config.yaml
num_hidden_layers: 9
hidden_size: 512
num_attention_heads: 8
num_key_value_heads: 8
head_dim: 64
intermediate_size: 1344
vocab_size: 32000
hidden_act: "geglu"
norm: "rmsnorm"
norm_place: "pre"
norm_eps: 1e-06
positions: "rope"
rope_theta: 100000.0
rope_fraction: 1.0
qk_norm: false
attn_scale: 0.125
bias: "none"
tie_word_embeddings: true
parallel_block: false
init: "normal"
init_std_qkv: 0.0321
init_std_o: 0.0
init_std_up: 0.0321
init_std_down: 0.0
optimizer: "adamw"
learning_rate: 0.000743
beta1: 0.9
beta2: 0.99
weight_decay: 0.15
lr_head: 0.00615
max_grad_norm: 2.0
warmup_steps: 547
schedule: "wsd"
decay_fraction: 0.743
decay_shape: "linear"
final_lr_fraction: 0.0
batch_tokens: [65536, 131072, 196608]
max_seq_len: 512
doc_mask: true
train_tokens: 762400000
max_steps: 5827
dataset: "wikipedia_en"
MLP neurons of a small language model. Each row is named by its layer, matrix (gate and up: input weights; down: output weights) and neuron, and shows model dimensions 288-479. Each number is 128 + 32 x the weight over its row's rms, rounded and kept within 0 to 255. Numbers have three digits each. A neuron's up and down rows have the sign that makes its largest values positive.
After each neuron's rows, "fires in" lists the words (lower case) most often at its 100 highest values on Wikipedia text that the model never trained on; "fires on" lists the tokens most often at its 100 highest values on Wikipedia text that the model never trained on.

L5.gate560:119204115089145080066151130125093145072174136111121113130130140081121124083143156148145150053147125073127068127175089141119127154165101144136181088166140180171122055076106189176148117133167142157118114102146145111083095193090125207139134160133094089113139116116108183115147155115122101122114130128046047168137195141171124110192108129151138137124118144255096107108167121136119141100101113112140119155118108171124160178162113164151115161129176163135166099047124117104072182135130132143157132115118141056125086142142160114100068105178120110124039146111125132148101091123115106173
L5.up560:118125110191144155067156104111086178118116113163119135176118166169131143115098097152199135170105120129117143151114178137141110138124096144144119152142113148145131102092122107173141106123135164095134075110095144086107113124090141162108161098090122127093168097122102154219168169085182132139090111165121132161112097157127159151117156167135119122125125093166187102149138145096157136151134177038106156121135115110141123126130086166122061150127137135082179124113069055091106134165079098153149157068132086102106179091096100117082083192105116130159159108176151154180130165132163103167
L5.down560:067141079093169160111183132117054136093094122156133147145108124140188121189140107208131125145102152084112129162135199127212130224114092122098148120147152116160198162132104165143120145074086133156124105190136145150098134122154149149207098087142122161089109108149066156121152099173114114152108154080136197116143169147131160081091131115089090093164132110150138124146113117111145158141157163146120172093083154151095093136121152128096142093126089112183126170069151135102129111150110139144155151165120152200110143100121147103133163152052128143092188125096100067142156113174103148115
fires in: "out", "back", "day", "down"
fires on: " out", " back", " day", " down", " Back", " Out"

L5.gate755:113197115122180145095097087104174147103119109080112115149149136155123115110101126123117153121080130123104140114118105118133155102071074102170120183118141040185151170122095124151213099118117138083088134061145176098111076173079090155129135099137151165100098139125149115103131161134164080124133125131136120124090150169191160109142158106101113154075151085111151188111129157128197150169125090200137185108108174142069061156157159089160085118088105078112131103153120096105117126117092127137201140116160166119095142114174064120171127195098087171097166139103133151137138086117132146149
L5.up755:119152143136117164131102132160090070105152176099143130130140152168176154156136097147130153166106109121132152141093162170083092159096089108118102139166094104129082110110125098142143120143148137096072103135124163142137118112113127101127076150123114091131180194134102116117139119164153137112095125140145133116101192086126148143198121122150096114140122173102051095112118128076083111115132180113145093137160142103137080122165208085116148128175075085124084151099126082157136136138131076145142141142153135126071130143121073137072178134157110113100076135131120114055137130137130184134
L5.down755:140149136155123072140203149157086156158084105161150144135106109113099069142161118123105056093138158134120127126106082135187156097097187144134160112125141185150166162149173135087104100095134129102179134141136135128142124104079177113132175100155099147129179092163132146131156106143119160146136178187107139172136163085134094177105128124117144137114136136138182157105103111151145119116122137091137118181124126092131193135099083173110120156091105149110169110178158137081060145137141191168121133133128131133141109095122123081175096125126162159170146143130091099146091127107127085163
fires in: "to"
fires on: " to"

L3.gate543:162140151132147169142047163151151127122153163185111126082154048160083131101140125168120087165097140191040105148106108157136147112132106129117132093134154099125130122095120119119132078113163141092159143126177085191128154138116205150149141211130131114100164166126114143125158145131137107114123112167095128137122185034158123042162092163122114136164139128169109157165153189114112109124138184181156141108110126106125086145155145148150175122142077145129152105163125199089130085154101093172131088068136121166117112088098131159152120101165118086111110108136167070115116075137145106113
L3.up543:115158188165129123104092175086168126094144188142059156165198093135097104132178121132137116143134134143095167152151173146185189137110116106164107145167167124111126145102070119099132132111153079149148082113131088097138124103126159103135126125121148113085157197120121108144134141164144140072102099140147124063167120111110133108128147135092092063159088132157110135177147189073138120113150198183144104127117130128104130137136133134146177130074152158088149058100068168067122076160122118140108107086143159163103139081150186162119140090115148117124083147131122119145119081068161061163
L3.down543:129103131129169140128188094162087144117094107146092100129105134155078132162093119160190103119084163129150099056127113140128110043142136083108117120115124093108111112204148080139114137140095164110107188092109099220134194107091216112085143099135103144091116104129130154105168116183099186125143124164137137118095158123151210083145165141138139078118125100132143212122155081166171131128120095101135118102127139105167115119193104085079138085141074108104165150113115174142140082109119098132162137121082146246160083129123178097107086111116093094073051119146137063092157119122081175120
fires in: "sam", "tom", "john", "mark", "jack", "mike"
fires on: " Sam", " Tom", " Frank", " John", " Mike", " Mark"

L3.gate551:139211105139082141151232135125110167129085101138117120119112135140106134124092134145149108122193156105145157119144084200102194088136123083142161099108126104153114103147155120091168145192104117126164129103105055174222107084141086106052114151090101158143051124146130125133126119122189102133180144145107092133096151111133124085148087143141116153142126115124064111136105047067158200074155097211141081141158128119062106119128110124131118155069107142153126077107146134137156139133126140186122165135123190148095143203117127127158163092179157142161143113091107110115107142124145138137
L3.up551:148153098103104161103160110063129098080155149169057180106181192120162108159102163154189187155087110115108115119078111113115148098120113108110090105148123130150092123121067099111142071141119137070198120179085134150147130110131136100059092174109116111138160139174122087121187179125119161102083132143094102156063117134217112126138109210097111134125189163148071135123106116132066097150136065155074081128149119112129103127085152155137114132096141104156127124135115110179167178103136103048184138098110123138117128145123095167152173113160143117141176127099166140173142156089145104176
L3.down551:154074117209111167127161099138133088069135096128116076131143165126147127121137101147123104124130063157154117120187102120112082115143103150095142155166193141111054062158058141083087161205121130147194053120111117120160116074136119140132122093100079145091122140151134108051166129105126104186170138167110140176128122083060136177144132131114145101115147128104193116138105116122160194075157170138130117140098122094071156083135119078107138099141138165124104115054103134114149108118159120109116145103125153110111160129146109112051137137164161088220161137128126167139127147155113128101
fires in: "did", "do", "does", "shot", "has", "fakeih"
fires on: " do", " did", " does", " Shot", " has"

L3.gate1138:189107149158121142167135101218104163133117152085153082147123124134118118073103143118124119094183124169122108089202085113145129107105132084122134142103129132118156119144119079088114141188143093077157190138127161095139140117108145154063157056163093202148083135136102139149160102138132159160168128164042119145137126080115144078107099125112215154074148157105121117136110110155108083142054106112117157076165093118154159142106100124170145131143124119118122198163140161132096112150087112103118130105058065139077154098115045124139111117099027091122096138129143139151146137135155132167
L3.up1138:132142134153109140106123134193130164047185105130154136103167091127109169127148116161129160136169110151104103108152075068098156211131094127089195148141141168148102109149093107129095126166152176096164110141126074132100105182162114039121173117177153158107111157124131147075167124146121155146152141128079084127141129080175169133130097189159134150109098103157178119089071105117155122089134131156201138098122101094182128120177051052092151137149105122146123129102148082146208095145165107174108130104124126124123091176072120089111178176146151138115148137149191102147147118105128087119
L3.down1138:120091126062201100118152115043167145169166124116159124160096140132166139144110133124111116171165098161175127146144134152171162152150127103150091092137081124108140132134102118096125129123094113122101115127135098116140119125154209149129087134087120098205135128151070153150125118100092133108159114081122203133099107159121110174118119147120143105156159112110086123127159043125154115143067193152156116150126183102109108140102134146095135128079120141167088121126124063144080109140140130125155142083098133125138088142182121123155099132131142158087180114113109235111097151146136146150
fires in: "a"
fires on: " a", "a", "A"

L5.gate728:126135106147134128165147136127169113139063156093122145161181143092182165144204150100202073144188073143087130110054074189135118157074115100143110123176113157151155108152139122096090129075150144183124150162122167104177121144169131145107084131124114115160154157148145105123127116134162120123154144153086172138125172070065161084144121106102160200150166112178112143110202073129129116182095127115119172077170177105096142150107152134140144124115198166063103157166150142147132156120136108189122104172128095119100157127109112122165114055146100109108181122102130179207111147136103130138
L5.up728:123101147106142116095145126123163125100134154118103162132141089154162141134138113142088093111142139079147191111181075131120156129140131078149083116164142107053143150180113136160090135126178087153077131087104146081127102082140100085130100066083134123089154128089123151119092132063120195118155113092139142131121123119136105151120134143104164084142175076126142103133103084084083149135094113112086128157116161147113081118124139067161145080151174127158124124195142135118173139133127121097186111112121168138111134131087092106157138131150126136135161114112068133121075077137126146132
L5.down728:119177082151145132148115096113175161128188107090118098158165083148126114107155143144150126162151145160127056135131133090162099102152141141105153135144120099168158098087106119159113098126081175151182071128155138121125136085121143177063085074119113191051127109136097132119129173131115160144138159136131090100123093142118071098164153088162136124160136159108073123126154129134139101113086148142147136114164070148172097091122147103109126186097095093105109114116116127193128153153148139135142132117137101117168103144186192082136128185091121085154096108139038150128159104088080058126
fires in: "have", "a", "being", "total", "such", "be"
fires on: " have", " a", " being", " Total", " such", " be"

L5.gate961:156171198137086140089133110143089144162095112065145070149094123094156211103084124130172113115109138159149100107113134164118137149091139142056142103152156112159128093154096164124133089145115133158165137137132103128193041160080133154167109160131146180093140095147142091096150137136107149133174130118120107125158117086130208098130096175061148142067129165084092087154125119096133064174127120146155138157100109113141182103168122089159119181143128131124096157182168144117100106131147125128159129107127129146117113084080127156099170127106115209116103185158151099134149124115145132135
L5.up961:129167127078141101177117130138078123161092144087112105098074122083126162169129168077169120149176112130147118153130155190116078149144103131120115109161153156165113101180115142160126066153174091139118113110106099130181153137085102157151114166155171098177151123106089148161154122140099139130161119143172111117151115089140145129109141171068133160102142107118094098102115090084121126077185145113160102116157159104075162100126163130106146128143108158128125104141060096195108058165148124102137105126135093107151106083045122088143188167135080158120113145118084103117166130075117113091
L5.down961:108102114099040066176143088099123155086143076117106160131147118164122150090185105143091174132043101172198125101128111090120129089089131114140140137175139089153096072112139140101087161134102108111171126199082090139177095101174145117149139132096081173166125063133164141210075131151179057132155097139140121086151140097088056126160167132153131114201165105158155123127089171129168189130101131112120125133119119066115162176090131142087167162149155095082116154180097069108121117181134133087158153107147096136118147102142159110103131102149101135197173161151134125109119154138153140100
fires in: "to", "did", "will", "does", "do", "would"
fires on: " to", " did", " will", " does", " do", " would"

L3.gate158:145132124126136123117123140067114170099148123125153100155121157129086104107133130175137127140115117118140167088146124131184148077150168115166077167130185130087124158152085120136125097159098106135066135093102149187117228113120186124117135106181144145136116115094125194141116081112109116114080125101190130136205123103153104137065074161097103167080146115114121125167062072124138098118178091118163113108175091130105072130118114121089135098134110148121147057133100139081164125099126118140123166166147148127110048109173076144105125112119136135156109131179135133144140121102127124125
L3.up158:179166081142150168156166116129100146130110164102075135108165096124131163099135095078131124212108161096097118106120142124112119145123119171120119153156115119168119104120125194212108140128152124117126205140145166116119149164112070087120113127122095091142168071123127117149174150138083200139111134177136103180117124093128140150167162149175118132111072167146109102159151085151150159085109174122089128156151205133138155179142157149134066126085062129130224125139107161132125119164150111107100095159141160148112105168093078110146094121126145151139106080143141143096160151135143086128
L3.down158:089095189112110049125135159127140130118186063126138123138082146146162094143144147156123134093141105121087144129104063111201151081119102123149127178126165170107136162128099105092088143159109111144078062113160086168148155105136171190120128119121122166139089174122160123102129180135159082096140160086113084071159141095121090126084129152117128147130198094074175101087180147124090139105177109181204185145149032125122100090146070089099167142140187144109064108129179126108157092122088157129136174106115120081132161082176164139091136078147140125161129159088111165176116097135113113072
fires in: "had", "came", "died", "ran"
fires on: " had", " came", " died", " ran", " fell"

L3.gate174:149157179135116161124130118079135084105094115075090135177160156150128122151156157123158050161130114155140103156137125180132148148138145051102099093132080145168115113074156157102112170125084106128125149126145100093137107118115110104169122152145100115154123164150080075091118153135088137146135186108142078173099130168140195168212122122166149155132048149174106140114140087065085133110081147096105203173074120100131098165106165102104117173191079086141141182208097163090155092116096132130128125102192105161124130177105114094124132096153157144140125128088115161117115119155113087038
L3.up174:181109140085151143129170106090066129135087109096095158189134194172157103163118086094132122155109114132166120153115129165144119136147182111072100105184113166149097105079142155105102121177071091124147139068147143124149135079083138125174147144130152156116111117118057091158131115129135140150151209120197132173145122127098157170134145172184226152147118124158100106118112131068056159108150126124114136105133119094078072108104165095152117146092112086116127129195115147117110181119123154104101138121164149140160173138146115134172169123112104150168086141104087189096094135140119164080
L3.down174:151111119117120117106109131160164158131094097148123117133140147160155103112116107152120141104135144174167133111101163107123129104140098105103156147181130146200125094150070083120138188146154117151071101091070080093174120126117144088154171144086130088151092106166159135162144113125174098127110129093133101152145084114110122130068113197117144114133120136091158155090097122134110104131143158180152095107140161171101188079128086115161078094098058121135138150109167111171084073069153066148142145161096140147094130071141123112069130154147190112219090149147085115100178148110179159155
fires in: "did", "do", "died", "does", "c"
fires on: "C", " did", " do", " died", " does"

L3.gate459:104156064157133198148100198135117127140173099141126110120183116116147142082117136119144153097086127093167090171189178137134146159142101110100094122096129096089123090177131127150086116101087141167140121160083158114034163165148120159096108137147135134125133167156180117164147136158134159147130186170108106168100146120124121193205181120120115064123123146145094152149140170129122163106122132158160182105122166157137120180119104116107173092122150134170126128178162077117133153171073100128176099098181073117116116141145167097094184148157160149162177094151183118077149117132142089125
L3.up459:081186088080139147164063150161121151120156169103097146151168108152136156077153169154164161115134111118187101159164163121125131177155150182095055141082110102098168153130107101212078126168110102138139095129109152118029165133127141167104138163137141167119111193130184089198215104123137136181142128168112116117127109081127112186128166153067102087131165140127097139123093138127094122061157100126169135155185168131132096086191107163107118091113115175128117122129155091129149122073089078161147115140134121141126151108164173120113137120079175133146179063128196086052100167074167116112
L3.down459:104124070078175082131172121153141083173161149172121164069131143122102102096101116218085130162189173077066151141175138108172148150097157135106118150116106127158162137130184125146162149171117116103128121107218133100085153130106128130108126083098113116064076124095121102138135150089126097116168192113129110131163071129108141112121151155113138137148141152083105172132183085140136086084152070104126147203112129086139088100152104137120153142092104169117156167065100132108101101099130163137105158126103160184190114108119086096057039112074106140142088147123143009138147119033122118128
fires in: "artist", "army", "enemy", "player", "officer"
fires on: " artist", " Army", " enemy", " source", " man", " Player"